Weights of a small GPT-style language model, trained from scratch on English Wikipedia: 8 layers.
MLP neurons of a small language model. Each row is named by its layer, matrix (down: output weights) and neuron, and shows model dimensions 0-127. Each number is 128 + 32 x the weight over its row's rms, rounded and kept within 0 to 255. Numbers have three digits each.
A block is one neuron, or neurons of one layer that tend to fire together. Before each block is what it responds to, as a language model described it from the Wikipedia text at the highest values.

Responds to: Clause-boundary connectors. Fires on tokens that close one segment and open the next, mostly "and" after a comma, also table pipes, closing quotes and colons, as in ", and continued".
L2.down633:151128189145111143135156145070157133116084109126097100093171113139146052135169123154111117069138156168177128199145122122143170117105093120072105111084108122163094081189174072171160177133167085145119134067107124087098179149094125166129125141160147151123125102099150137102178074164161129089175155165125092158128157109103060156137150113141106152145095094126166130163105065160152111138189
L2.down935:070156146116161116106140061152132126182144156118149121132104136151108111133129059112172090107142126201152124124127183132123166126124146079084160138122147104076141085143127122115171135141143041113118135137189080093133157105092075188096137126164116207189135167124101143136128121170163099132157171160080139188164115115128138151103135135127118151060103139144092113132141124124122169127148

Responds to: Coordinating "and" joining items. The word "and" (sometimes "or") that joins the final item of a list or pair, often names, e.g. "Zhou Enlai and", "burglary, and".
L3.down130:105119111147095151078105099124086125095099189134113151132091084169129180152144084122128098129137158152153156111135059085145141134100161103080166161106156168120123181112185150088124179073132134064091149093127138075163202120152062130138172145149098185150145128176137150122047113192092086162169134119166125175101130083148139122090195117124119127171103159179113071072130116188101190106103
L3.down140:130139144163135125178114153073128100148176082130157122132157190057094099120161067148126112149099110131083184137041101213153141107097137096085121165155126113179113126128182141091144110214124132136136173127144109111124117132138088111096129127116125107124133066090119129108132174155097066146166098081115155136149124194050155143115126146174181084132117122141113112172107152107087134199068
L3.down149:107145147119174145129123160146137120128102110094149173133104127180174170083121138134148152136113185140137199099144102148109095074129154149107110082126143067163112140165130213078164125178168123117162166111168137100132101147164123177160066154101082178107139137091128140143112096075141144140207102132063122155111122161108131182124089143135139140083162057157086118120110130145167114063087
L3.down362:133176188178121119094141162124129138161058155170149115142113098116084212151102180124110186048088153179120175139107126133093137132079159151170096103136117074120112103143129129125101166137188146125118106100105095131116104147125152117111127115143081104151157137156165124146085154110115126088128140145110087063126126180053136076116143155094092123157090116090128137174094147110169102152088
L3.down419:152153199137089070132080121147128085135113108143140105129123109073148213191138110118173166148155096125114165176131128124103111154214122118129095142128181131126181093094116094169141187130166098138104140173149103160142141154103192136099099137199093133150105131114115182048197140101073094095119144103202121111096110135129108141078141092119068080140168141130149131107150141107189099129073
L3.down547:102160168141198105092172144059138117162157112129180134118116137073137131119125084112151129135139119112174104140107125105156100159113132162122166120117164178102129081118170151170059140150111100128105098094146178120142111165130121105138083152154153060131106116189214085064094145160154169155167090102092097101202104143142161069119144116168191143088118072161144149097129168125089142182172
L3.down679:139150175133129136155148129134202088156133099151180084151172167129141113092156118129089131118119148169127098118129148119155091151094106140170142078121108181155144125138111055130058108141175165142102113145139124106176133125092125083155119122149099120106127111123149131113129176130128108129172105143152092115130187124134127129130102075117179096176119082158138073108121120133155163149148
L3.down863:150108086144175162133131107129160119125168125128069132131093125170146088118110134051128114033075157117118109064091210113165113182160049138139131150087121169135149147105124155188161198098155081139111124123132152063128136160120085103109154078134135120131115131149139126094139151091149135054155114126091106121129133072129093196118135151113116172087105101105127120151151147115121141090127

Responds to: Adverb-completing word endings. Final pieces that complete a word, mostly adverb endings before a verb, such as quick-ly, ne-ver, current-ly, plus adverbs like also and well and fragments like mezz-o.
L5.down426:111118129129173141147142125141151156161059084147080065117152071134146044182142135118126149152127090143143200104046173119134062089088103127143108148115101174178113136106103127150137093099151109091089142154146123094135146163133122158103090098121153140109167124110148191114095121162117144134133195052176148081135103091149141119137186130111139119192180080170088105088147178184154189169128
L5.down626:116119187122171122089139105075126178133123055148148101084097109104115130146161154101090110061061111113116110109106110125110091164124097112100094142176065156155117134072067151150102132114110162149133080131131065093166144153078118145157190092155148090056157175123155175173151172138112164095095150085127141104169066089151168121116163151089112122086147160152165131163093134198152093085132
L5.down902:058128169149088134185149106158130072168107120147121182099132122172143112150093144128110173124085103123186101157167120115111138098118178162106126167110143136105073129098102087142147112141127114093115155178138110105150140145152136138140142094094145102114130166137200143129128172094148148073183172174153125126193133115075178181119112100138136139185148119182105192192115104099100141116152
L5.down922:132148174139172139123142134152130181150156085089140138111113090099155123080091200102100140080142154100116144113120170170144076131122093159120174162195161172203107158102089178149164183138144150123127107115088095084169108071159107111157150147135149106105145135101120160165126138174173108116124142098116138091163117132116054101133141136134093135199181112141128137103121099140112056060140

Responds to: Mid-word pieces, infobox labels. Word-final or middle pieces completing a multi-token word, strongest in infobox field labels like Ar-ea code, Dens-ity, chron-ology, He-ight.
L3.down170:179128130125127130097185143117123114135132108088152137113189189107092170121097132103136066111143211097090144112117178108145104103134150102106149105156130084088112139169112059159142129137098123163106117085164159137137166127145097141101106135080085116095159132096098162158143129080083155130096115141118109139116160092093104153139092143130153034069104126149140113132120139104148103127208
L3.down270:141139109163159099117154112046055099069095058087145103225165147090141057137141152088051119148147092126165158114114152163117093121109131050175163148085103077162146128183136120132108100120109107161121116166100187135135136145163102151146154130086155105095129168120154124138197170109120105156132089128134082115164108144095106150142081086149163159086152161078145080150166130134154150154146
L3.down321:050167124154106118156181123167109123184154122149139165137113154124124081130087160125111109126075142105131107156122194165201172141119078135092175144138185142106132076139075144100158097120144130143159180160158133135137175120107117149149118114122122111104142110097155185141090202092119110140068118127132083175145113096073164098117098157144114138077077097131091187185104163152077035114137
L3.down355:128093172167119117150137115160151090155144172160074160113102183086115166092140131112083159146163115059116108160120129157194125134119118114172178112177117217132123110136140141112063094107127107097171162121169172216111056162172131188127109167154160170174126161059137088126126107132088077096099129121134100144185110149176067162168136136100082151133115122094112093121145143129137131128131
L3.down630:143184143182153089092098088079092134113085100094081161138133164116114135096135128104161140096143109154128132149129138158162106140098064124160067088153190108090152131122182173112054197098113137084139161125184124151120115140151097138048139061135146104138119100085136164127127147112100121050048117149093084130151100145171095152135148102102125098116161115117121145113141154119110101135163
L3.down670:152106116116177113162206148150106184151054124118155096136173149140060100142121106142109087128141134135137120100186134085117151059167136134130110159123121174167146139126120129146087107116216108194106137149072148107079121086103086075146126098098161102137124158111109120151113171118065127101047148114153138171085090181187160078078152146125105145109148125148107064118153148166172118129142
L3.down766:127101142134042180189138122076089119058176166150121122144113092124188109077108136128059114137081122107079111065088083136169106152095172107168151114135151142104122194128084141161164093113132141105109144167116110154177076099137073161113120123175129129137155141138164230170092159128176120092116132075093109154124122158080153178084090105103096073112123155102152134185144142197126132094123
L3.down769:146159128182123132096145151143158155106123108082143122126103126155143125112152136129119151168132197161127111204112118106102072095143086149096141166159142184058116122177079157081129134181099036109171117124194126135103132200106110128151113123130078134121152132124107242140130147175135125094117193190150168071116066156130113125169138092180103161135113075081139145140148180199152154089097

Responds to: Split-word fragments. Short subword pieces, mostly word-initial, inside common English words oddly split into fragments, such as le in leave/let/learned, o in Governor, go in goes.
L2.down154:115164072189124120108130157147130068172140119148163132139154150156156093107165168078121118050095123098131193105146105172150161069082141137100163070159096071120153089162103114162160068082132156149097166110140095131142130192125155148131155144145087118113124141138134134097123126162085137165086144046105213154155124085039159132103169033142166141113107090103109108129156110114168081133119
L2.down428:118124118111079094074142136111150113143106157106103115121149127135125089104105075154107101131122142101147137163140107106149153143155037145133137094132088120135167176093160167085123197110134131072121090196137176039098074110138125187141165176123082132135135064062064180134153153112069169166124098127130184122128175137081177105129154136085105132093112166089103111096117155086166122143144

Responds to: Career activity verbs. Verbs and verb endings for biographical or sports events, such as played, appearances, debut, born, enlisted, competed, built, plus closing years in ranges like 1975–76.
L3.down142:153131095105107113108075136048134133091074099158148107138139144142130144149140028158103124141196104086089083092119162129140128145128149186102080164159144083149093166103099094099150181168164122111149127072175133086167124130106099151136175132122099140114073133188175128127169036113148120142118102130144168159121126107085131208113126079185096112149134095121107136112109096078123144091138
L3.down195:164128138124108124081164100207144129137120090101062163158109110104176164130175093093101133082158133104119117137165105130168101158091140145082171177104159092145121155172098091171114072097149137164167173122225102188123159129165127072083179112073149113131168182175067100127116105110154102134097105106134094163123126135147091137077137175126116176056087120115129126155091117138117141136115
L3.down206:135149093105109133095151195089135131121038130058080118081163090157139126079079160167106120111062150128181144131139123119139129118132118149153182130172104147131126141127105113189180208112157146093142129021109151114119117141133110105147161133153151117119124112141156099134096105119131116185121138104124190175176163125148170120099132156135104097076117121149129106133094159113120130150114
L3.down238:161160187125113114091112149087089108132120134137129170132172189166167158101130172073108085164112100062203101071119128153169168157151127092128063137107123122145135156115144099125106121146139136133164166129094117071109085094135106120118102126128137076085138141190094096159157169127126116100153118170108087127104131105145159177094119168147097131123172065132084135101096098136079122133112
L3.down290:119132149153132150174129109092157140207072079122153137117136150119165077123156150149172124161126104147119097139190116138142100105154145102181103137118139133143119120151154172140145072157150092072110125121107185060145093180098146053150125117114106187117130161139135156161178170110113145123176076124098133135124127098125094106145155102146087109162174099077103150148186194145142164097123
L3.down323:205158136141080113180127141099141108117140110140123071105154068109115135103141132069115146172104054165100174169137073144141135135114162167140158121104143122103100142174117167105191081060127149161079140121092157177124119149095114154168157132189136153104133149098102131158179107137168099124154053077113127124109069184126095108211106162153132095096100145134184139154171070102121105179179
L3.down657:191085147097156159091157083163137149088111120114160148074187166102097222084111145056093188194102104079119111137116118144129130167102175175181119108081144078180105115125135078149153113071105132102116081167109116166112142108126149112144109131150143079133171107130114059149141133106093166130119095115158105115152117097102186197165098163138091144072191088117135137175131156154173145094166
L3.down935:097085096113092056148128109202155136097102139109124068099112168132166149146094104134128164126106115156179107113096127109114117158131192088141174166144125116133083091088088186120179183070079120128165065144176110133118059088115132129081124118142166121112166147176188139131109199189123135116092131165131149118197160072172105153113118118135128146081091127067124075127112092141111132121167

Responds to: Split function-word endings. The second word piece that completes a split word, strongest for ver in never, also y, re, se after the (they, there, these), Span-ish.
L2.down326:103082121116164172125182100125104182178090154130087073149078104075161154125094094107109094148084121139105159090145091103130171064106108106098134118147115126154087132096129170173150141048143096179162109126097077143160133147155166152148128164130144090151170149141092112138139217157141158152053104073029148071173105150129112068134108106104136138120141123136148104166158147176094079092093
L2.down346:133110104094148197099123127088070149157132142109133130121107077089190113096103067118176146148117145137121136120098135144054120143120138045126189137116087140104120160159102200149072157085150131135155130108095090132151131121124134088148130190156078150145139145147179134072143167170135136116152099099071107121116115107075114119050093130112185088096106154116091122123134136131106078124111

Responds to: Adjective-forming suffix pieces. Word-final adjective suffix pieces, mostly "al", completing a split word stem, as in faci-al, feder-al, financi-al, loc-al, val-id.
L3.down146:092149110149094096151160085137098145110111149140132129156131180112140151143099125118116097129185149128136042070165128099096139102098101169101123129129149143131193162099059082153128114120079122117162103133103125127144145133152134136154071133114209204122137078095233160106176111101143137102124107077169132137113129164127119111109149162108134162145121075154168095117138168129109160142165
L3.down232:114121080133139109072112104127153069093159166139125156152190141119127183105095123154124151106075161122165137110174081068150143098184144092138155113133146175126105094130129097090135174134062160112095069131099115163146170116131121152101138127160148117177125107114128144148115155123168119171146113091138084122128106086104085136076079144129158061101177108101123135107131123170096155142148
L3.down348:144196108136085139129132162132099096154188113159128113159152099118158169093144179153190104126105140132103121102089134147139106168124190146131176142128108101092126103107119117049068093142085120130164107104074163150134155180132162078120131117095149124147128163175074161149142129139137205188177103147123069185102173187110081178127086172083151086100152141177172153128113132103053117204174
L3.down361:109173121084170132093155106139104100093095123103179081156145097105169130119199081179126100142144158126166170213076094129143117159130146112104101095143178135146086070186122070158156141108103163108170089062123160126197159218136141120102089163104143165178146143180154095133124206162150180117109099147127181159133133113124130116154135158140147111077137106187184160135121173172147121159105
L3.down383:139164102118165079125169166159162066101161128115120110174126123123152124097139138185073142100170086096183138128095144183141110109143154081118155110101102134155161178124110142152140134197106120124113145112053126082142116123137128116108039193135126148120136104152120169153108163089137117152127093143120121084159131174164157139179047107138172096064129160137095110171147116145142074114146
L3.down477:075124095103171098167107135152177125217149147170182102129131135143122105088093123123132146138114150120140136108121096188134142148090147108081152109128133137144075162097167124143115161194131126106165157098113107091115078095112089166111157167134108127104115127177130133151140131137183130140115117158165121077082133121077170137144138126091119121148105115210113163150092155150195177123083
L3.down710:186104207169165087169099136173146093195134142069106147146091164089129082142120120133171149064089129108137125147116159150121145160112038092126140144165152142111079102120155114108105115122131100064141129080141138140074089076161195153109136115114098122136139160112108162167086113138133169147113157172153101115127129107146159119113129127158177090216079124061102115164148106189157165107131
L3.down859:127135092167156143118145087107149126160066108072106140154135136119139123124116144160120112136151071108098162126130122119098156170100127082089102132101110108117150047166116142149159207141102173085112129133107116141177108105160168139113098114173128111067136134149105047173139207117135168113112104189146144152154060180112092107193162060112100068138136123102139094187102078128077078200144

Responds to: Word-initial prefix fragments. Unfinished first or middle pieces of longer words split into several tokens, mostly prefixes en-, con- and dis- (enjoy, confirmed, distribute), and the T inside UTC.
L5.down198:103073096076113173139079173122118130101172137174077102155103123084099082126098125166082142166127139175099165133111134112079166167179137117131101111156124116132079130157179142123193063116122094106124081159107163133154127160167108130174102081090119140096098095090176188100168073150108145103144102182089121193136126128141124138142136166100102110146113149134148080145087135183175112127161
L5.down242:092092097159152121177186094146105126112156160186190142116148072197110117116185118133166167118121156103144097115172075154140126120089148143090160094097163156128135149172106175158092069192093088107130148109088114165115126129113127097053121136099124100110135164108121149075126144096158186186137112107138132153077165056174130130079101113146152124190157148121102101084145119158111140130147
L5.down489:071200111140155098078091134144137064163134089164154071118123104156110172141123128132089171093148121080115077154129092087154119123170122109136128134105175147175124164119094154164149145139140142083173141139138100135180142132161130168132141066081105126116143170083169061149157143122152169164146178102101125078105167081087134076127090131114146102142083143168132147164099192116197125084171
L5.down770:105107119146165148085123118120153134155150094146138111136176156072173155130115157122190177099197113153141119128145153203034175091141110167192177114118134118091118120133100075130109167155073134087099122189088155096153092104132094152076102099107080133137120119128128125094095153068111104127141101132105150098084137145166088096127153157099148150137129175138151117109081149145112130119077

Responds to: Final list conjunctions. The conjunctions and, &, or joining the last item of a list or pair of names, such as "Cuomo, and", "Filatov &", "painter, sculptor and".
L5.down485:111172117116132108101105140177090087083140083155051110147113147118184143155179147138114092098128123140145100128136140128073091100123105061161162174169141125087177144154066108119134141181051183131176132190123113154133160064138142095070151127129150097196133119209108107051125120157161094132094140166189091115098136116113139145093104133115103091168143113113133125091125111160099122123130
L5.down653:157111161163162076182117139119136161106137115139151159099144147091132180096171136108112130162141137076116159142144134130205166076112155146111136095131097126200125143133166115146115125134111119052088125125170085151117143088193077097116133133166164074091087122105114144161127106193123133242082097100137117102101143124130124117184156078096112116101154140150189102144162144102161094177137
L5.down714:151104073075118132069070108097166128128093137113151099117154130153193100121139162143109096095149102173106160143146120155171107063102175108113130082109109131183114172183062122118111162082138160177109112144098114155118156117089139123162170108151122187093120124112141091153183103153108127110158078135151126127117172129133076088148172138108085127200098147136150117113151140212086174166157
L5.down1003:107098095093115103159100101142129141097113108174131150189113182131151154139069122149133132119111106142099127045206084132126119142073204144154106118118129106079136178108149121107164141084079130144091113161112100171107157145107085144108157101069085163099123113186112162021054128105125116104145098109109136148104176156137135171109135097172149124183089139132114096109139100090121168128132

Responds to: Word-initial fragment pieces. Short first pieces of words split into several tokens, mostly a leading e or re, as in e|rect, e|legy, re|frigerated, Re|pealed.
L5.down559:180139158136167131128136083165149151172155171125136128120161164166147175195149123109099135128189185121090220152141096122079096140146128118109099067129126136191130136109116127129102146126121112159168139157127128153144143108143150138176158138135109099151115119131133106157145176109134172080120154153147135119118145128055105140184092044047084103121032153185115131155057169124145131125136
L5.down731:123140175079145134134162132175140153134078061114206161086130161097123110093101178168138140116155115145136177118141110184164108077127170148148131110078113135123109106137127087146087140107149101194108119133128129146156118085171145077107147147151177142076127117113107114155143115166134209123159155147047151123115099124104134124124163142165123101115150070140128141129093091145127134107152
L5.down957:099107169145126100144096150143108176176196109181156142152137156146134178066203122151144157156080132123180181161076077137143125147154110100148094163115080144112138153082126106204107138086145108136110137144117167111132084162139198073138084105174170128129108065098153105097099199168078118134127069128099163152131119156129060113072146129086095100138153147142094144118141156153099105134114
L5.down958:101114073091172135179131073142135104154137150159072133167116153125139160154067069089104137093145119104171084051148100144123110113143123100178111093154134116134095153074140164081106127129097115059162107149112117131146115169101170136159182124182114117175141071077171138060154121123166039174127076101128146133167153158085104152166176155113153187136135104169124104138142097129122130121113

Responds to: Mid-location-phrase tokens. Tokens partway through place or date expressions, mostly in biographies, that predict a continuation: the comma after a city ("born in Cincinnati, Ohio,"), the dot in U.S., state names, and year digits ("1950s").
L5.down78:144115169158095093152143129131154063134111159167108096072105124165137173139128104188126173082092094121170130127086124097095184090108107148120130134156115150109080104078175086136107102136055092147141123135174127147131074140062146125093138135158156068192141092225142086109108083162105134137146163141074100120159137109132152125116155136102170123122132166161148118132088115139092134169178
L5.down139:086087111125166066142142136086087108088121085151082154136128132158126178118086125112120135108093166061158130175112152084058121159121155103119168109164178135117154126121154175087123113093099102095157079144130093105139085157070057134100153130122143132166098129082140171067160150112126133144140172099140086142155131118089146125174134139158133156144059110175124072073056072129149098160109
L5.down378:110148134183129132103204108117068141156135167128110116090121152153113153102109110124092119139100139087152082137161146123129133113124140123090075096132141117138141102110158084113129161094080131140151156116148148096089169115134085124105128076137089082061113177080098116095097119128196061097148176102156132147188043132099152062152108102133134151159158140171128214173111092159149174131115
L5.down477:101129124132191060190108177187130148099136137125123112103090093155127136123108116168129177068151163145100140085179128075144114090129101061086179118137176140128155115141151141100161177105114134214110067089163154178105113106145159134126177119045107119142123075066114122134137118128136138125109143165110063069154143100104117187120183082191161156172062129128144143169165117133107126169108

Responds to: Saint/No. abbreviation parts. Mostly the period after abbreviations like St. and No. (St. Louis, St. Andrew, No. | Title), plus St/San/Saint beginning place names; weaker on scattered mid-word pieces.
L2.down118:152132123096132142071090096142151109188059119083106113082148103146070147133154144113190121143165177179120118128119144135090127131154148153112133116145116120163132167087124107127108124102137195191160122111151126130141123132127165097081117103172079158206145137153137087115084121144103130138192143123125150098148185134169087181165116158133151180145122138098112194138193087144086135151131
L2.down636:127175121118076151100165076116139138167101179109101115099137116101127135111150094122138130134110132164129175092090116161183171116196148139112106095198129100215110152157139188082149151140147109085081147137129092116148130096113109143148100139107078106133143134128101139162180101086105174091108178152079179097110090116163126074118082184118175097117152143151123127174125113077173097203146

Responds to: Split word completions. Second pieces of common words split into fragments, above all ver in never, also us in thus, act in fact, se in else, ready in already.
L3.down95:161139220175122140109163138139094156109215106122137121147037102089112140095125107147093116120167079123169082138103120131142149151143162111073114120142118120156080137069122077134157134142104100143235126139173140147186131100113116156161127158141104068113127135147116176126115141163141141125121085108150168216157179124135133144129063128130123111143181192113163118077100093103156126109101
L3.down151:111149081154100107134067161126075159149086171159078213175091146107107128081122161162089119111118144130119130159158157179210119084106146174120162110103117150169114137067128132093086154096152138085162118131142163123092168138127127079089141130105149161132147086119125126156123075078158114187102190137199134182130129155110145124146118117167111176157136099121121144156108144104150173139151
L3.down288:116120096122198134125126145127144138124103111163155108114128100058117154134161108102133084128083081126080109139098196186080116153166140069127131054063127188152133121142135157156099144134105105146126097192127151151107115171129115102117162124161174124150109131106108101127143144077131130105157116116129129089090069139055078080137138100098115085107101183133232092157121144073117106130157
L3.down379:138108120071168119125118171149135186097159154199144151172085147118128094137119093157109047107119150152154181142126085170130131099061164066160120181143185142120132108076156104130122133092149119139115197125113124136150111139099136089151114090140139143137202109080145117109167094067154189150098129136134175082135063172128095115154159139145070107095207119064138141100094155129157158109141
L3.down792:137159134122083144117095124175163139086140135097139151161123195130175157141126134130086137111120134073153096128161096142149141122132143145132147144100119103139115118127132119112154063183138140128148113124111123128085171079071095108182112148115178109160128115092111115117185151107085099156154118107191076084088154112114129120040193080153141156090149086150151132138116112127139146084100
L3.down827:114118103117122081108082206166085156205137147122130153107148124127141155093121145131075109120192127111123139154162106148155157125122097151142122189113129101158138089112144137100126144073143132128080140147112116111164128085057131151125107117128168094144100129104137091139153187131097119111074108141166156193083128114138111126096082169132123131117105117164152143165144130180114085136153
L3.down897:118152086136084150135147158127112106163170124164114104156060095176083211110164142105134179133100123197119123170097139114127126117121140137155153201172121156103100171137153170119036107161084135162159093099210102143155109137117123085097138131145132127106166144099142110128097127065126126091127125145173147128135144151082133138097102100096093182119202148088127164090104142125157116137154
L3.down1008:106147153145145127062150143089116119160186150119150147122104133098115131111122140143103143138158140097204163155175151121104144166139165122132083147146115166139128146165080111104150162124101121114168019099183126163159127094145167121103122168118114142162168159111143101164131083092052184115167158142125140186140106157154147144148058161081104129142111121150073102089175150145092141166146

Responds to: Word-initial prefix fragments. Fires on the first piece of a word split into fragments, mostly the prefix inter (interpretation, intermolecular, interior), also Ch-ine-se, ma-g-ic, per-ception.
L5.down677:127072110174146120101124124150149117138135175102093156072122209178083122101111146199168102108191174158127079066130142150104111113105151126059126097118124111204164086044117130132168157134113163129120133069113157122118149122166122132118107165080051139171133110098140105153096129125133150080123111135164100146149142126115056153143085168173081092165103139113112090175135155152122166096091
L5.down778:104158194081116103166170128095121126143111096141117128156161170139102169185236094104130094104148117134057123142105100140158141120143091144100121180084180149131117190148088095125155122111082156126158153104166141094143085131161169119132141156109136161113118137151140137150107145162191089121090115106082227073187167106148110100142147079134104125098184167124156102201100030127148117169107
L5.down845:096133156099084101065177137174087169121114146107160117123100173195158131149090097142143093154116157167134140122095123150143169104159140100122141120126187188175102140123080154123114181107152145133198123086128152169115141146131110103145145170110091182089166120143015107123103120105194142111074137114143175091138158090122105128143120079090208170086132167114155113151081105082148145135129
L5.down975:134096132093110164092166137112083159152100085141127146150095165113147131070150151163110132112101118102149139126155205110100148132110102106130162188128071104192118160119161126151141145149142076107132162139069132122119112185064162124124095160197148106095130213097152135115099141067098140171140093117201117102192078094177151160105099091105138101115184140123072123230098108159181105174166

Responds to: Proper-name opening pieces. First capitalized word or word-piece that opens a multi-token proper name or title, especially St (St Mirren, Studio), plus South, West, World.
L3.down165:146124123133096142081149052130154116147136151190145125119118159158154111118067108154181136167149138173146109130129099161106086175138097136116152126149090122147173151184133127131166160158095125130120126136208144098181130091139101139175143162195053123136137112146137189095129127143141126125095098142147161148115070160100146054079116190113162069104176159082066129160193147127150115130173
L3.down229:154222073106151212120047167145131133151090171116136173179170120144094132105093114149106141143153131150142125136130105132096140148176113158083113119124108145154141140121167101093150095140173147157095123161089142094152113167150114112116172156172104145141186161135150120132127084117115106138153110164138148120184072125085126138095074158109083074098137151129111114153107132060153159171118
L3.down539:091134066125114072101155133128174167126160116161127106169134156124086123137113160141196159171119170095171120090104098016172129058154112140102091131163131089098144153157106119101074084083159124151144162198170102127142174103118096118120142163142052161167111157153110096154112141078140133095128109195127124079138096101083115123027116082098179183136161183124143078082141123163147127166135
L3.down549:190118099124061132100162122142082148098209132180127114166131120165174125057155159133108092105109084114105182120106118111157111184183146170085121093088103128160139129081144158126097112145086081102163078111140136144125157054107090109107172115073102084175103161138169118117154140097099142102142141159125107087133101161113145135110148157128086107091127179136140139170126151076093187113118
L3.down572:058147074157208120187171142125145162114117104120145117116101137176142097118139153148180066118158157098131127128147138106127121089136163112153200144119134086058132101180109165127160187082102098147085122137155113156125109124076125133120155183108146114167169147127176103100136197077103181129113117088137210111116107103108095151113153142146108120126108114165140102142145119180139119151107
L3.down677:092150122113119136143166074108119121133131179134061089129114142093093099098119195091139098196139086113137190126123153130149090151178124056107099087130112094146155103112136098114120089141094064193117139091139071074150154097124070115134115157182122146146115154138133098168166150134147136129160129137129141102121122124103139160136189144095082100113141138137168210116139169149167073125150
L3.down728:175085136082096097166126125118087112170065157106107135113110156131179142181119164066152082185176072167045110152190058184127142068166149108127141093146098109142185149089117126114145128126088180107185152140123130118098113109118059103134129072117126107125106092092109111216177133103121113140142204098087115098114132152105110199146140189151126121158126112114158137109131168155132141075129
L3.down746:105158123145139076099127100118089100168121182171122067122127049086170115136122117149116103104102085164200117116110112140148136100118153154132139125201114074156123141149120057095096119070157143129125138113137096089173159134138054197154098108108096085107127128183103123140137112177134136139078153184123202112112157102118116135068123162112088130165115149193120137159120103151128122100122

Responds to: Word-initial fragment tokens. First subword piece of a word split oddly mid-word, usually right after a space, such as tra|vel, o|ccupation, d|raw, ro|mantic.
L3.down113:116111123156131058136146145094105148085141087148141146196101144073156111153116153175071108120125129084118168111096065107067165139106152161112040114151154107201176120130150117195099101145051125135084190121137101058146119115171149153105145154103102107194153112158168135135180174115138118132161162026155150141129128128081105153125101094094178103083137156134144115101092131105159152183126
L3.down174:139172164122130071089127147135123109044113099095158136061127091100152052117119127135083133164121129129155153118150114065117209117125073086150145086075124101124117070170115119118072109155170165115148152164183081136134126107139133140094171128179111131142149091097126166108141218096143141149149111124095121170127082126107089096098101102092122118129074149042218147150089121144124145114043
L3.down357:152110102115142127137151166135168108110120073116126138128163056093166116099095112077120116136164134110112120172179104153062147112120120144112121147158123103155147156203185102165120129113166199118124119157136217209137103160082184143186139145136117191122159105095135117069114173089076117152125128113129167095138121136082118128096098072136130100172143125142167129131095089185186099134118
L3.down403:139141110115162080139078115138161174105139121101143130139143119093207101035116190120200108168136129164132139136090136153131077105169106140163100134070140155146071103112115122125084122075134191091154168119116156157135154097164097134141130123082192160128165164103122169105115102126130143097081113152153090175163081195124116114121157092132148088102107169110123079103110141154132191083095
L3.down424:144133182130144107119169095096134130063124061146102090128165141154159131126135075143101125165123119084150100170167126218158135106101133113153120146127142132165174146122126150132085134069155180080080125150128107102122114107158172128155116094115116100137137134147203184113112099128110118117101109093099174122118067103175097092119127094106159101121142149096104146142255164068101136128192
L3.down620:105139090160101151124153089130149125167166156168163142136187110162108159100082172089104147117153102173153100111136156143114172092168145141074150174161164129138104112134172084132101139113129119161121127093120174182126151165098112149075136176139124059134167091144111172145094116120131098147146213125133111115147121110156124076152147087081081107122149120144060104146135121162126062123158
L3.down644:158122142110107069038124160129137091125123147085172109130136095131062121107132139129153147118119127111140126150135117141146169134183131177115174099121082090118165097080099106137144124157124095154146116228097124111169193116147140112100175177134073165145119109118087112124111174086173080133183114110128128186120134110096159139116138114138100148094161121079074147135131120098112114119141
L3.down804:138133103116155123086100160159116120131096139124122126162125155115148077181080104164189154145115123089120151137045172130127140125135152085142115084118118147097166116150081122124123074122156165123092088126106058139128125139140108075145127105114125102143116113098063134159116087110144063073099099143089112178064097108058127075135198087123164108151124141132113157173142150136139116156137

Responds to: Year century digits. The first two-digit piece of a four-digit year (19, 18, 17, 15) in dates such as born 17 March 1953 or in 1939.
L2.down156:147143069112181124143063147166048071166139123151205103113154185078145159174160165101110124176150116153131119127096169106099188118100140105138133169143111160131147162129141112124163139168094127093168147123084168115199136126164121117102116101103199125142119109106174066149147141139104141121119126172142162127107157123086168076125178119135082134149142138126100151133152082127119137164179
L2.down282:151145088158089117128201117132193111110157150084155076116168127131159101137088055150132140128156140104151144159091131161161115117070120044157103170138127163133049096121127131131102148118114114109145167105156128064207122130148144156078141148099099177153144095109111139160096127200130138164154098078139113127149127128112130154117165156115174130146138142096122130090126152195136123168114

Responds to: Mid-word fragments and list "and". Mid-word fragments in infobox or list text, strongest on "ity" of Density in population boxes, plus "ut" (Dutch), "ub" (Subfamily); also " and" in lists.
L2.down202:148127150124092158134085139114125090155132170116146115176109084089152186085124122126215134155160184147139146101155120087100176118146085076103152081119127139078087153149061090150087095176108115200133107150167142123184088157118139127152126140097099100138114174123118105092143172122126115178102122180146155129099201123137163173151201101115158150135110173144133132147118126097143112085086
L2.down334:152196097139140133159154152180108190164171130131109152166135128112094132085124133121100071127117129159142123110081140119149172082120054122141065121164168140154120112132099098154100127113160138105118120095074147115164139124122101179124092111142136155125072091069159060150172160081141151072071122113086178148132100095066152132135136137150086128096123143160104113182128091075096155112125

Responds to: Adjective-final suffixes. Word-final pieces that complete an adjective split across tokens, such as -able, -ful, -ous, -ated, -ate, often followed by -ly or a noun.
L5.down77:200187113093113104160122104191080084106093134172125111075108127174109158074080065176152132127143133181143097148147108115108119169121130109119141089127092112142115126102126168160132081150135135099158212143143158147096125093202101112183139101106124114102162133154127110154121151145126142090150097163102164157165101163160096071130078220117098097116061125128165099150091120135184200150085
L5.down502:114131204155120106151150147124081058071084146120103134111143150074146190187118134064109152159159125145119087076141154183147163129148144142123111182108140184150150111091139133144201166145163168143076112104050105170195155101135116172075058149135138113140086105139075139144127119130050131085151058050138099098140143106151144141168115133176104130184122102137099169114145184143090116109154
L5.down903:149164144127166113104137192112091147079173110106105107087106100069167153058134102121141148132100110161104076085135153137170111129071157091140139168126114149148113143145156136133124131174113098166120118147083094136180097125204173147100096113144136101131102134199085169126121137153111067078143089095117125117086129127157123112160115140100139149198110065120086153199159167181129087159064
L5.down1009:138119118125160074150153133128120140155126134101173137113135103136139121092139153117105123136111177127130140122130189115161139050079138124114109130094138119118082129101083137120173161127106076147112138139129138118126118134117144119120126182078128120146096117239106071190111148114100133185156119117157173099138202120133109160090099130187154079120106125173154131167181105113164147157143